config.toml
vocab_size = 8192
norm = "rmsnorm"
norm_place = "pre"
tie_embeddings = false
MLP neurons of a small language model. Each row is named by its layer, matrix (up: input weights) and neuron, and shows model dimensions 144-239. Each number is 128 + 24 x the weight over its row's rms, rounded and kept within 0 to 255.
A block is one neuron, or neurons of one layer that tend to fire together. After each block is what it responds to, as a language model described it from the Wikipedia text at the highest values.

L6.up29 [143 108 113 125  99 132  82 143 107 144 120 134 124 148  88 132  86 145 132 141 118 108 124 126 170 120 142 116 134 124 142 147 135  73 120 119 119 112 151 110 139 128 113  99 166 134 158 131 117 136 137 129  81 146 123 154 180 125 108 153 119  76  97 131 107  94 126 135 139 138 139 159 107 164 100 151 141 141 108  81 124  83 159 146 142 124 120 105 117 134 150 100 168 138 100 132]
L6.up145 [ 88 111 129 119 122 136 104 115 135 140 176 136 126 167 151 125 134 115 128 148 111 124 139 145 155 115 139 113 105 156 165 153 117 127  89  93 119 147 153 104  71 122  77 157 141  95 156 138 127  83 139 127  90 145 107 128  98 178  80 142 118 161 179 130 102 110  98  83 152 113 101 110 180 111 145 151  97 153 110 182 119 101 145 148  89  96 103 185 130 133 106 124 102 152  99 125]
L6.up256 [144 151 116 150 161 136 141 124 142 129  81 127  75  90 145 111 124 183 154  64 110 105 118  99 131 119 144 103 118 150 119 134 140 106 135  91 112  99 125 120 125 160 114 164 106 113 168 128 138 102 133  97 159 151 146 147 121 186 152 134 106 116 119 103 149  84 111 141 140 156  84 130 136 128 156 142 136 118 120 152 109 127 148 146 119 126 136 117 149 149 152 144 148 140  85 180]
L6.up329 [155 135  78 151 110 132 121 177 155 141  74 145 130 111 132 102 126 120 155 131 120  94 124 111 140  97 126 107 156 128 165 120 123 146 144 123 164 127 121 131 114 161 121 142 138 126 145 168 102 108 144 103 144 170 120 128  85 139  95  97 118 135 107  85 136 127 104 172 147 160 152 101 153 137 126 161 117 129 112 123 108  98 134 145 101 152 100 118 129  82 100 146 158 144 120 134]
L6.up377 [152 176 107 125 169 123 126 108 124 177 102 116 100 119 112 100 152 160 119  99  89  97 163 100 144 132 147 138 121 127 116 103 169 146 109 123 141 116 123 114  90 145 159 140 126 128 141 155 121 123 131  93 139 136 148 166  98 123 111 129  82 119 132  91 131 161  99 122 131 126 104 118  94 147 146 133 117 110 132 117 115 109 162 153 147  99 132 111 105 153 133 124 118 122  66 152]
L6.up379 [ 97 126 151 129 168 122 121  45 133 111 100 121 104 137 131 110 167 167 125  89  89 117 113  97 182 120 164 128 142 112 143 139 113 134 111  85 143 137 144 157  78 140 127 135 122 127 158 128 128 111 135 124  87 139 140 147  82 144 121 132 102 166  92 110 149 126  91  96 120 108 117 146 149 129 150 128  87 110 116 144  92  99 141 138  83 124 114 107  87 132 130 126 136 121  72 142]
L6.up398 [176 152 113 114 134 130 177 112 150 167 132  93 107 125 142 100 161 175 112 133 108 134 156  93 125 131 110  64 107 112 148 151 122 123 121  86 102  84 140 107 101 119 123 173 112 116 164 132 123 102 140  54 152 157 120 160  77 147 111 190 100 162  73  77 135 130  88 130 107 127  79 148 117 139 162 127 141 102 128 138 152  87 131 148 119 130 137 132 100 121 119 127 140 115 122 149]
L6.up417 [139 139 103 150 132  89 122 147 114 149 117 174 160 153  98 141 145 106 151 121 110 118 153 158 134  98 132 150  84 101 174 118 172 142 141 112 148 117 169 110 104 152 146 189 123 117 162  72 120 170 131 117 142 137 138 141 130 132 130  86 100  86 112 120 146 118 100 111 136  95 131 137 121 101 111 169 117 166  90 104 125 123 143 137 173 160 131 143 135 114 122 133 154 148  62 112]
Responds to: Tokens just before or at the start of a main verb after its subject, such as "He later", "refused to", and "be" in "bequeathed".

L6.up34 [105  71 153 111 121 144 122  93 162 114 123 132  72 141 129 133 146 147 130 132 127 113 133 163 144 121 120 105 138 188 145 158 136 106 132 101 156 139 101 142 171 106 159 139 113 119 106 143 132 141 143 151  71 162 135 139 164 108 131  78 108 101 134 102 109  96 120 131 135  82 123 170  97 117 115 139 150 141  97 135 139 124 139 132 129 102 165 119  98  81 147  89  88 107 138 155]
L6.up39 [182 126  98 152 162 127 166 130 155 155 132 148 137 123 163 155 118 137 128 114 127  43 134 101 136 111 135 102 159 151 150 106  95 115  97 123 150 170  95 149 126 113 152 107 190  96 156 143 119 125 170 116 154 124 127 131 180 123 110 137 138 152 154 163  96 104 126 153 113 160 132 136 112 142 129 135 124 105 118 117 135 110 148 141 128 169 115  97 141 125 106 117 106 107 111 144]
L6.up233 [139 106 167 101 138 144 123 121 110 124  89 174 104 140 193 104 133 122 161 141 102 203 150 137 162 117  97 121 149 130 147 144 154 126 173 142  98 117 129  88 132  96 180  94  94 131 151 152 134 123 134  47 112 111 105  82  74 142 141 161 111 112 164 106 122 118 136 176 138  79 134  99  91 175 148 147 149 117 112 136 116 102 130 132 121 111 137 129  93 143 121 123  96 126 129 147]
L6.up335 [148  88 143 130 136 107 181 104 124 111 181 122 149 148 118  99 123 120 169 153 118 148 115 141 144 129  98 114 142 141 136 122 153 101 164 116 126 138 132 168 107 120 114 145 125 103 123 122 114 111 160 129 144 113 141 133 149 169 102 123  67 110 122 111 119 116 130 160 161 182 135 121  99 189 119 139 122 129 108 107 145 109 158 131 141 181 137  57 127 114 135 149 101 127 143 129]
L6.up351 [105 115 141 125 136 140 177  94 136 130 116 161 143 118  96 126 144 150 164 100  92 129 105 135 127 121  98  90 139 118 130 121 199 154 140 130 142 129 127 167 122 112 113 131 180 115 103 116 148  93 136 110 112 109 131 136 182 119  74 138 118  84 140 122 108 121 114 127 108 149 133 143 120 140 103 172 111 117 102 159 107  85 141 137 113 152 136 157 109 123 144 104 124 106 140  96]
L6.up397 [137 130 123  96 135 118  99 166 177 153 113 134  86 138 128 148 137 122 125 126 145 168 151  85 146 172 148  77 149 139 140 123 123 139 139 155 129 131 114  78 122 110 159  66 108 128  80 127 125 124 125 139 123 124 138 127 153  94  90  72 112 130 152 115 118  93 137 129 114 130  97 121 122 146 144 151 115 140 125 130 151 129 158 146 161 120 127  71  79 147 139 134 101  87 125 119]
L6.up498 [172 119 131 145 117 109  97 152 136 149 106 130 128 138 113 118 140 138 174 133 134 160 119 132 152 110  98 127 109 192  85  97 132 130 124  92  95 114 141 101 114  90 118 108 146 121 138 167 160 102 151 125 147 149 163 120 157 157 158 125 136 141  99 139 124 103 105 186 112 138 140 126 145 171 140  90 141 139 146 117 135  92 153 145 124 156 141 149  96 150 164 151  95 117 149 132]
L6.up502 [128  96 149 153 125 145 112 161 126  79 127 148 132 162 100 116 143 154 167 107 123 158  81 111  90 143 154 108 166 124 104 136 146 118 135 113 146 106 118 131 157 105 157 134 165 148  98 119 115  87 149 120 150 110 106 117 119 139 107 126 127 161 140 143 114  98 113 156 121 142 129 119 119 124 144 139 140 116 146 178 127 124 131 147  96 127 152 115 115 111 125 112  93 105 146 126]
Responds to: The final piece that completes a noun, usually a suffix of a split word (dep-th, fail-ure, measure-ments), sometimes whole nouns (view, area, cost).

L2.up80 [153  99 130 144 115 110 134 129 142 112 106 110  81 127 109 123 119 179 142 155 109 117 156 123 102 126 146 123 111 135 106 117 118 120 104 123 110 100 151 138 129 131 127 129 127 121 153 111 166  95 100 167 113 176 104 136 146  96 144 158 139 145 106 120 106 138 151 143 139 150  96 143 125 115 141 151 121 116 118 131 113  83 161 140 163 103 141  95  96 133 102 146 109 129 131 151]
L2.up180 [131 108 125 138 132 108 149  89 138 109 109 118 163 175 165 106 109 124 141 130 122 107 145 117 120 116 134 107 129 161  89 123 109 132 121 117 110 121  80 155 122 108 140 123 177 123  84  95 129 127 138 114 119 131 109 138  85 170 154 151 132 107 143  80 211 146 115 176 132 191 130 169 121 128 140 136 134 149 101 147 101 150 116 146 125 117 132 119 116 154 168 143 121 128 124  96]
L2.up196 [122  85 127 134 140  83 154 140 140 145 157 113  95 196 129 134 128 119 111 186 134 162 113 105 163 131 130  55 119 135 104 130 130 134 153 126 119  79 100 143 138 129 113 173 172 106 138 108 137 118 172 110 124 173 117 152  80 108 149 139 122 179 134 112 180 135 118 102 149 136 103 105 194 141  98 150 130 116  97 132 120 121 126 149  92  89 130  84 160 133 142 137 142 158 100 120]
L2.up316 [100 161 161  78 123 143 155  96 123 161  93 133 126 154  98 151 112 161 105 109 113 101 153 123 137 113 110 118 173 150 162 153 123 103 123  98  97  94 162  93 144 138 136 135 190 140 128 146 159 114 121 150 139 160 181 150 108  85 154 115 104 163 101 129 155 147 149 135 146 164 128 170 132 153 144 109 103 135 108  73 138 132 108 147 139 119 153 128 103 165 103 107 104 136 132 104]
L2.up319 [ 77 117 130 159  97  86 109 120 104 156 125 112 131 208  92 171 189 122 125 149 102 140 153 144 120  98 118 136 133 135 138 107 131  88 156 163  89 128  99 164 109 117 138 155 147 167 107 102 146 177  89 155 159  91 145 133 133 114  94  99 125 129  86 100 146 125 113 180 131 133 136 161 142 164 152 113 108 137 119  99 147 109 124 152  98  75 156 166 147 150 117 124 151 154 129 138]
L2.up332 [123  76 123 114 169 110 100 124  71 142 137 114 130 128 158 129 165 161 127 113 108 134 118 128 178 123  94 103 122 165 112 142 135 111 140 111 162 117 116 114 117 113 125 153 119  85  91  98 136 129 136 132 127 152 105 185 170 117 128  98 136 145  57 133 112  87 125 174 121 171 129 125  89 143 137 104 111 124 129 138  95 134 138 159 187  62 146 124 158 107 114 140 169 148 126 122]
L2.up423 [121 120 170 128 121 108 168 100 129 133 135  99 122 131 111 150  97 109 126 143 102 132 106  75 112 149 133 160 161 142 129 122 178 133 140 102 137 108 106 157 158 143 114 151 148 118 128 140 126 128 125 136 113 135 138 154 151 106 134 131 122 148 108 122 136 136  82 169 123 166 163 138 105 108 128 136 119 118 121 109 127 120 148 153  97  67 112 118 158 135  92 143 129 182 120  90]
L2.up425 [120 102 139 147 121  92 132 125 134 108 130  94 107 140 136 167 128 148 112 104 111 162 131 153 173  87 114 111 114 164 116 107 161 130 160 134 141  68 139 150  97 145 131 155 156 118 126 146 127 112 125 155 136 139 108 126 135 129 198  96 123 129 118 126 148 139 122 161 156 139 109 114 167 118 116 116 119 115 106 119 124 129 138 155 145 116 167  76 151 134  97 114 107 116 146 118]
Responds to: Short consonant pieces inside a word being spelled out in fragments, such as the p in Hispanic, n in Knight, and ordinal st/th after digits (31st, 8th).

L2.up32 [130 158 133 128 106 137 130 115 113 149 123 144 123 119 109  93 139 158 163 172  96 155 112 163 118  84 125 112 126 151 130 128  89 113 146 132 122 107 140 149  51 158 107 138 153 153 136 129 119 135 110 159 152  81 125 119 128 110 163 121 170 139 133  82 110 141 116 160 151 145  87 105 167 181 153 147 105  92 131 147 139  96 146 131 117 132 160 112  92 136 194 167 197 113 159 123]
L2.up64 [136 146  96 154  80 115 115 105 135 147 142 131 131 136 139 102 166 129 113  86 115 148 136 107 120 131 136 139 135 147 117 130 117 120 166 117 157 135  88 139  90 145 218 122 126 103 107 163 112 101 124 127  78 127  87 119 125 137 166 129  95 125 140 124 125 106 109 134 122  91  95 109 144 173 150 143 136 124 128  95 125 117 135 132  70 161 155  78  79 124 153 111 138 113 105 126]
L2.up159 [154 126 129 135 148 151 109 127 137 182 115 115 141 126 179 125 169 135 107 110 139 148 129 139 104 120 127 115 160 119 115 152 140 129 121 136 139 110 129 158 166 139 149 117 127 130 105 183 120  98 126  90 128 121 162 118 172 118 139 142  67 139 148 108 123 132 114 108 125 166  99 117 120 169 120 132 173 127 101 161 119 105 129 144 150 109 160 138 149 101 150 116 161 149 122 144]
L2.up210 [110 120 132 119  83 103 144 144 117 102 120 152 161 134 138 123 126 157 144 110 128 125 134 118 168 122 142 139 122 147 124 166 144 127 150 171 140 125 103 147 132 138 127 113 121  94 140 127 129 173 111 160 146 103 121 114 132 114 145 130 168 111 168 109 115 125 144 162 110  97 134 156 144 156 129 168 119 160 113  92 118  89 156 135 104 172 109 133 125 111 161 191 115 135  95 124]
L2.up257 [142 102 141 160 140 135 130  76 140 140  76 144 104 155 126 128 170 185 137 132 127 143 173 103 147 130 136 146 110 135  88 129 103 122  74 112 107 172 105 167 103 125 127 140 123 112 147 150 103  73 152 140 146 109 141 130 172 103 151 162 108 129 135 126 135 171 158 169 139 114 115 120  93 160 107 127 102 121 108  94 146  91 140 140 129 119 132 143 107 126 161 118 125 132  99 148]
L2.up433 [118 140 134 121 124 136 160 140 116 122 113 134  98 161 150  78 182 132 117 121 133 163 127 122 110 128 146  90 142 189 125 125 135 110 121 161 131 121 117 153 104 172 151 148 152 134 124 104 140 127 109 141 149 126 123 146 172 118 129 104 100 106 153 133 133 134 155 145 102 114  88 140  91 145 137 121 173 153 145 106 124 107 125 140 131 100 113 130 104 139 173 123 134 111 122 125]
L2.up465 [150 102 131 131 154  94 143 136 118 156 110 129  68 171 166 101 128  98 152  95 129 123  79 103 138 162 123 129 144 152  90 124 143 123 148 111 142 110  84 150 116  73 134 133 142  71 118 106 129  90 142 150 128 143 116 127 147  71 146 113 110 139 157 155 128 125 144 109 168 158 134 117 131  98 124 155 133 148 111 118 128 121 130 127 130 147 111  99 101 120 144 154 144 141 136  85]
L2.up504 [145 158 100 148 126 110 197  95 111 132 158 128  74 142 132  89  94  99 178 112 131 142  91  94 128 108 155 123 156 181  92 123 106 171 134 139 174 127 105 165 167 139 137 161 104 164 115 134 153 119 137 122  98 132  53 135 158 133 116 146  94 122 119 122 139 125 159 176 117 114 135 149  89 102 174 122 138 131 144 116 132 125 136 122 116 122 168 101  94  78  77 156 123 140 110 135]
Responds to: Word-final plural or agent suffixes that complete a split noun, such as archaeolog-ists, sculpt-ors, newspap-ers; occasionally verb -s or -er endings.

L3.up421 [117 156 150 143  99 100 139 116 120  74 134 108 112  93 109 118 134 172 139 103 131 114  93  85 150 140 127 110 122 146 151 104 124  69 118 142 161 104 115 136 170 101 111 118 144 117 147 140 151 130 136 131 110 134 129 185 149 139 122 122 120 149  94 175 163 104 112 161 155 158 155 127 104 115 114 132 121 139 120 122  95 108 145 148 119 122 113 138 155 124  97 120 109  87 106 160]
Responds to: Mostly the | separator after a small number in Wikipedia stat tables such as league standings and census figures, also unit-conversion parentheses like 384 ft (117 m).

L3.up300 [141  81 117 158 142 102 150 162 147 125  87 130 169 141 143 139 128 127 103 133 129 170 109 101 146 129 109 103 138 143 135 127 152 141 169  62  77 128 129 103 114 124 150 102 160  69 110 110 139 139 184 121 170 134 155 149 106 114 160 101 168 139 106 159 155 106 128 118 143 121 130 171  82 119 174 183 100 127 137  77 138 122 160 170 117 129 162 136 122 104 130 126 172 131 108 140]
Responds to: Short word-piece tokens inside split, mostly non-English proper names, often after a capital's second letter: Tr-ä-g, Vr-z-al, Zh-ou, Kr-all.

L6.up35 [179 111  92 123 180 119 142 116 156 101 141 126 122 116 124 116 134  97 171 124 121 121 121 142 121 163  97 112 131 129 111 152 180 140 165  82  81 129 140 133 110 141 119 149 130 100 144 125 155 130 130 145 135 143 112 141 170  81 148 111 110 156 145 139 116  97 125 154 136 144 142 129 123 171 103  80  74 123 127 113 129 138 155 139 133 119 105 119 131 119 118 104 122 141 130 127]
L6.up222 [145  85  86 145 163 127  93  74 137 100  88 141 168 119  98 132 130  83 119  86 108 169 117 154 126 143 109 136  90 140 148 151 134 155 122 111 124 124 141 159  62  94 134 112 122  91 122 130 152 150  87 131 129  93 124 100  84 114 121 144  99 144 140 122  81 109 157  82  67 133 114 114 176 106 137 146  82  99 103 104 138 117 157 156 136 141 133 108 133 146 107 120 134 160 126 132]
L6.up289 [116 101  85 115 159 116 143  79 144 114 164 118 137 149 118 147 107 102 156  89 114 108 108 155 112 127 139 112  99 173 116 131 114 140 135 119 141 141 140 138 145 106 120  81 115 114 146 126 159 103  96 142 124 157 138 121 112 117 118 102  67 177  92 181 127 112 114 132 149 145 105 126 147  88 161 139 107 116  90 131 155 143 145 148 113 127 141 102  96 126 105 109 164 116 121 111]
L6.up301 [103  93 112 171 188 128 134 127 166 108 119 145 116 133 130 126 105 124 113 115 107 133 103 164 109 143  90 110 112 132 110 151 127 136 147 102 129 139 139 169 128 155 131 107 135 106 148  58 159 141 128 144 135 177 133 134 103 155 149 132 138 107 118 125 115  95 134 106 133 155 106 145 160 114 144 141 136 116 141 126 121 141 124 152 113 151 130 169 102 106 110  95  98 170 129 132]
L6.up315 [133 117 132 165 154 133 209 134 141 113 137 159 106 122 153 139 105 142 142 150 101 136 149 107 176 112 119 111  91 141 114 150 153 134 100  71 103 159 131 138 148 103  87 122 136 114 162 132 151 143 113 131 131 133  70 125 149 115 189 154 110 113 109 120 160 119 121 132 133 140 126 163 101  97 136 107 133 103 127  84 145 129 166 134 122 162 177 130 103 137 114 119 130 163 152 128]
L6.up319 [143 103 109 118 141 157 116 113 135 131 115 157 169 119 136 113 161 122 109  56 141 120  97 140 161 104 110 134 140 112  83 170 153 104 188 143 149 133 174 112 110 124 148 134  84 149 116 157 108 160 113 141 129 103  89 115 120 127 188  81  89 129  97 131 170  99 171 136 105 175  64 162  84 136 137  99 138  94 106  90 115 123 126 139 117 136 160 144  78 121 137 115 137 149 139 136]
L6.up326 [120 112 133 198 108  99 155 114 166 133 135 125 111 107 175 139 103 145 139 111 106 142 129 102 129  99 108 132 141 137 118 204 106 126 140 100 111 123  87 143  98 106 142 141 119  92 128 131 131 114 139 129 115 108  95 114 136 128 142 108 117 149 121 137 116  99 176 125 137 155 117 123 124 153 121 145  88 140 100 129 150 102 165 141  93 136 164 110 117 154 108 102 140 141 116 105]
L6.up331 [102  73  87 135 174 127  97  77 137  76 145 143 131 134 102 115 128 102 109 105  90 156 105 134 117 168 130 122 118 121 115 173 143 144 132 121 146 117 137 135  64 121 118 104 146 104 126 121 132 154  62 129 161 117 109  93  86 141 128 152 139 163 147 147  98 165 176 101 109 173 110 135 165  94 161 130  91 113  93 143 161 125 155 165  95 161 131 123  96 138  87 119 142 157 116 129]
Responds to: Word-piece fragments inside personal surnames, often rare or foreign ones in lists, tables and credits, e.g. Mit-n-ick, Vez-z-ali, Bene-š.

L6.up44 [131 121 124 159  92 103 121 141 127 170 149 139 135 121 139 101 151 108 136 153  91 116 135 113 129 123 117 139 127 161  93 139 124 104 109 135 116 120 104  71 109 105 161 117 149 155 104 135 159 149 102 136 137 102 104 169 123 170 125 168 129 142 110 135 105 148 106 129 115 137 122 156 140 106 119  50 115 115 109 124 120 127 147 143 119 133 116 124 130 115 155 116 142 144 108 110]
L6.up182 [155 126 151  86 119 124 174  88 134 115 116 141 128 124 130 143 152 148 133  91 131 142 129 112  98 119 180 105 124 157  83 144  82 187  98 127 106  56  71 107 138 121 124 133 123 113 140 141 121  96 114 121  96 117 139 140 137 129 103  92 147 172 140 138 113 156 139 133 137 120 109 144  97 179 157 129 143 147 171 141 120 126 139 145 136 136 150 131 132 121 125 147 130 161 121 106]
L6.up206 [173 115  98 174 117 105 135 135 144 138 145 133 153 163 140 135 132 143 130 159 124 150 166  86 111  90 152 125  96 125 145 129 167 156 124 121 149  90  86 145 117 142 138 115 105 109 139  63 101 114  87 108 102 141  71 140 145 199 156 104  78 135 139 152 152 180 109 104 131 175 124 127 135 149 149 105  94 118 127 106 126 125 129 153 130 162 153 117 173 136 163 175 120 143 129 113]
L6.up348 [126 137 126 147 140 120 153 137 107  83 101 123 132 172 147 157 181 151 149 116 111 172 173 119 126 147  84 121 141 178 135 126 139 169 120 182 124 107  83  97 137 110 138 184 137 148 153 124 142  89 144 104 117 115 131 194 148 109 143 139 124  97 107 123 133 142 110 157 148 102 158 150  89 130  89 109 137 165 128 108 109  95 121 170 144 111 119 148 139 119 121 176 160 128 111 175]
L6.up372 [130 136  75 111 103  96 103  96 129  97 110 143  97 116  92 130 183 134 180 109  93 154 135 174 110 153 127 117  90 152  86 147 173 137  99 122 189 121 121 122 142 119 133 145 103  95 130  88 173 115 135 161 138 128 164 156 141 128 136 136 154 116 144 104  76 112 143 141 101 147 134 134 108 136 130 126 122 215  94 140 124 111 109 140 122 131 147  99 115 119  94 160 122 139 102  97]
L6.up385 [116 156 101 126 113 105 160  61 147 112 116 156 136 149 183 140 137 132  97 131 123 150 176 149 120 167 138 146 118 151 120 154 128 172 143 164 113 131  84 129 111 107 144 131 153 106 153  92 148 121 115 148 117 115 130 155 142  95 134 122 148 124 134 126 143 157 144 136 135 112 145 126 131 128  80 126 130 126 130 154 123 132 144 149 110 141 106 120 155  75  98 115 175 177  82 137]
L6.up488 [149  83  92 159 116 135 134 136 158 142 135 144  94 102 132 160 151 127 109 117 136 145 154 119 118 145 102 151 112 142 100 140 160 137 125 137 146 128 140 124 120 136 149 114 125  91  97 125 139 151 120 160 138 103 121 127 114 119 163 122 133 132 141 144 151 110 145 146  97  97 121 165 125 111 130 131 100 113 129  79 134 132 161 161 157 129 141 167 179 108 148 108 120 150 118 140]
L6.up490 [178 147 103 115 152  88 137 108 145  66 138 134 120 136 118 152 128 104 128 121  72 126 122 134 129 103 100 144 105 141  97 132 110  94 115 141 192 117 111 113 129 136 114 142 144 100 143 115 139 103 125 114 152  72 127 161 119  42 151  92 160 110 121 146 169 147  89 144  81 126 120 124 140 122 140 148 105 172 133 113 128 131 136 132 107 153 134  96 146 109 108 120 147 126 135 132]
Responds to: Digits and cell separators in Markdown table rows of numbers, such as sports standings, stats and fight records, plus a few unit tokens after numbers (cm, kHz).

L3.up394 [134  72  72 135 144 137 109 141 163 118 116 163 130 163 163 107 143 136 140 160 131 133 125 129 130 111 145 136  90  55 134 126 135 119 122  94 129 102 142 125 117  94 164 146 136 120 151  82 129 135 142 149 137 109 162 121 142 139 115 152 147 134 118  92 136 164 154 134 154  92 113  92  73 163 144 151 140 153  83 119 138 100 169 141 127 169  93 101 118  56 143 118 148 157  65 126]
Responds to: En dashes joining paired terms (Anglo–Spanish, Win–loss, north–south), "to" before an infinitive (failed to, planned to), and prefixes like un-, dis-.

L2.up13 [128 129 102 171 157  91 141 143 156 110 131 121 121 101  81  91 120 144 147 102 106 178 148 152 153 164 111 105 106 161 125 113 172 167 149 130 160 124 102 113 100 109 157 114 134  76  84 139 181 133 128 121 111 141  89 166  89  89 155 149 127 112  92 146 143 140 146 113 154 109 128 134 102 162 180 146 113 118 143 124 142 147 165 139 130 138 122 175  88  88 149 110 118 158 120 146]
L2.up36 [115 143  94 156 134 106 149 164 156 144 114 131 137 119 116 103 139 138  91 131 103 123 136 126 100  92 135 143  86 193 122 120 131 103 130 129 136 160 110 124  76 172 167 128 130 100 131 156 104  72 132 122  81 103  88 119 114 154 133 135 104 162  87 117  87 164 114 179 130 146  83 164 129 152 127 128 134 132 106 114 129 117 153 144 153 152 114  73 157 124 147 100 108 166  89  86]
L2.up198 [138  57 124 107 155  92 146 184  98 154 150 141 122 132 127 102 150 157 147 144 110 127  96 151 101 142 141 146 134 104 144 124 140  73 111  95 154 126 133  96 125 162 120 136 115 132 122 143 151 159 128 147 100 141  93 134 174 119 129  97 134 115  84 152 109 160 143 117 114 132  97 150 128 129 138 145 130 151 119 114 107 120 107 143 102 112 149 117 130 114 177 118 140 116 108 174]
L2.up272 [109 137 128 133 128 130 138 129 152  88 128 167 117 129  92 132 102 146 129 163 147 109 137 169 184 152 158  98 132 182 102 110 179 124 105 119 142  87 111 151 117 111 110 152 115 143 179 134 176 131 147 155 129 121 132 168 122  93 108 124 115 134 135 167 137 113 104  92 110 116 114 154 156 103 163  92 164  99 124 120 116 129 145 133 172 132 131 150 141 104 115 151 104 111 116 106]
L2.up308 [177 109 150 171 156  85 165 152 145 101 137 187 132  95  94 133  98 160 136 142 134 114 139 137 157 137 125 135 127 143  89 170 131 140 147  83 174 131 147 117 122 123 128 110 166 123  94 120 178 149 123 116 134 142 126 156 107 105  88 109 116  82 112 163 111  95 161 138 134  79 129 156 122 153 142 141 164 158 145 142 132 125 165 128 149 111 121 123  88 110 157 141 119 107 101 121]
L2.up351 [ 90 127 156 150 101  82 129 104 102 147  79 111 122 181  88 122 119 145 151 134 151 138 117 163 127 108 179 111 167 135 101 146 124 112 163 146 142  83 103 106 109 180 105 151 146 140 104 125 140 145  98 153 117 135 122 121 155  80 162 144 142 121 166 112 140 130 100 125 123 177 111 137 129  90 116 124 141 113 120 140 112 148 155 134 181 124 133 132 101 152 132 155 159 137 148 139]
L2.up461 [177 173 139 150 156  78 161 135 120 172 113 142 107  89 112 146  74 135 137  99 133 154 122 114 131 103 146 108  95 159 139 151 147 172 160 128 112 130 134 125 114 110 117 152 167 126 120 136 153 129 126 146 140 141  98 151 149  79 124  83 128 114 106 160 136 121 131 126 133 157 155 140 107 103 122 148 136 139 113  71 152 117 116 138 128 115 131 111 138 120 117 108 119 118  87 149]
L2.up507 [ 97 148 107 147 142 123 124 158 170 124 127 147 114 112 146 131 119 175 115  94 154 163 161 102 145 113 148 123 115 119 135 177 102 142  90 128 121 120 116 110 145 106 139 140 119 140 123 116 119 145 112 164 121 146 130 110  88 116 156 108 136  95 113 121 138 189 133 154 169 106  98 130  72 158 134 107 130 168  96 118 112 117 138 130  96 100 134  90 147 111 114 129  83 129 124 118]
Responds to: Column separators (pipes) and decimal points falling right after a number and before the next one in sports and election tables, e.g. 25 | 1, 29.3; weaker on scattered mid-word fragments.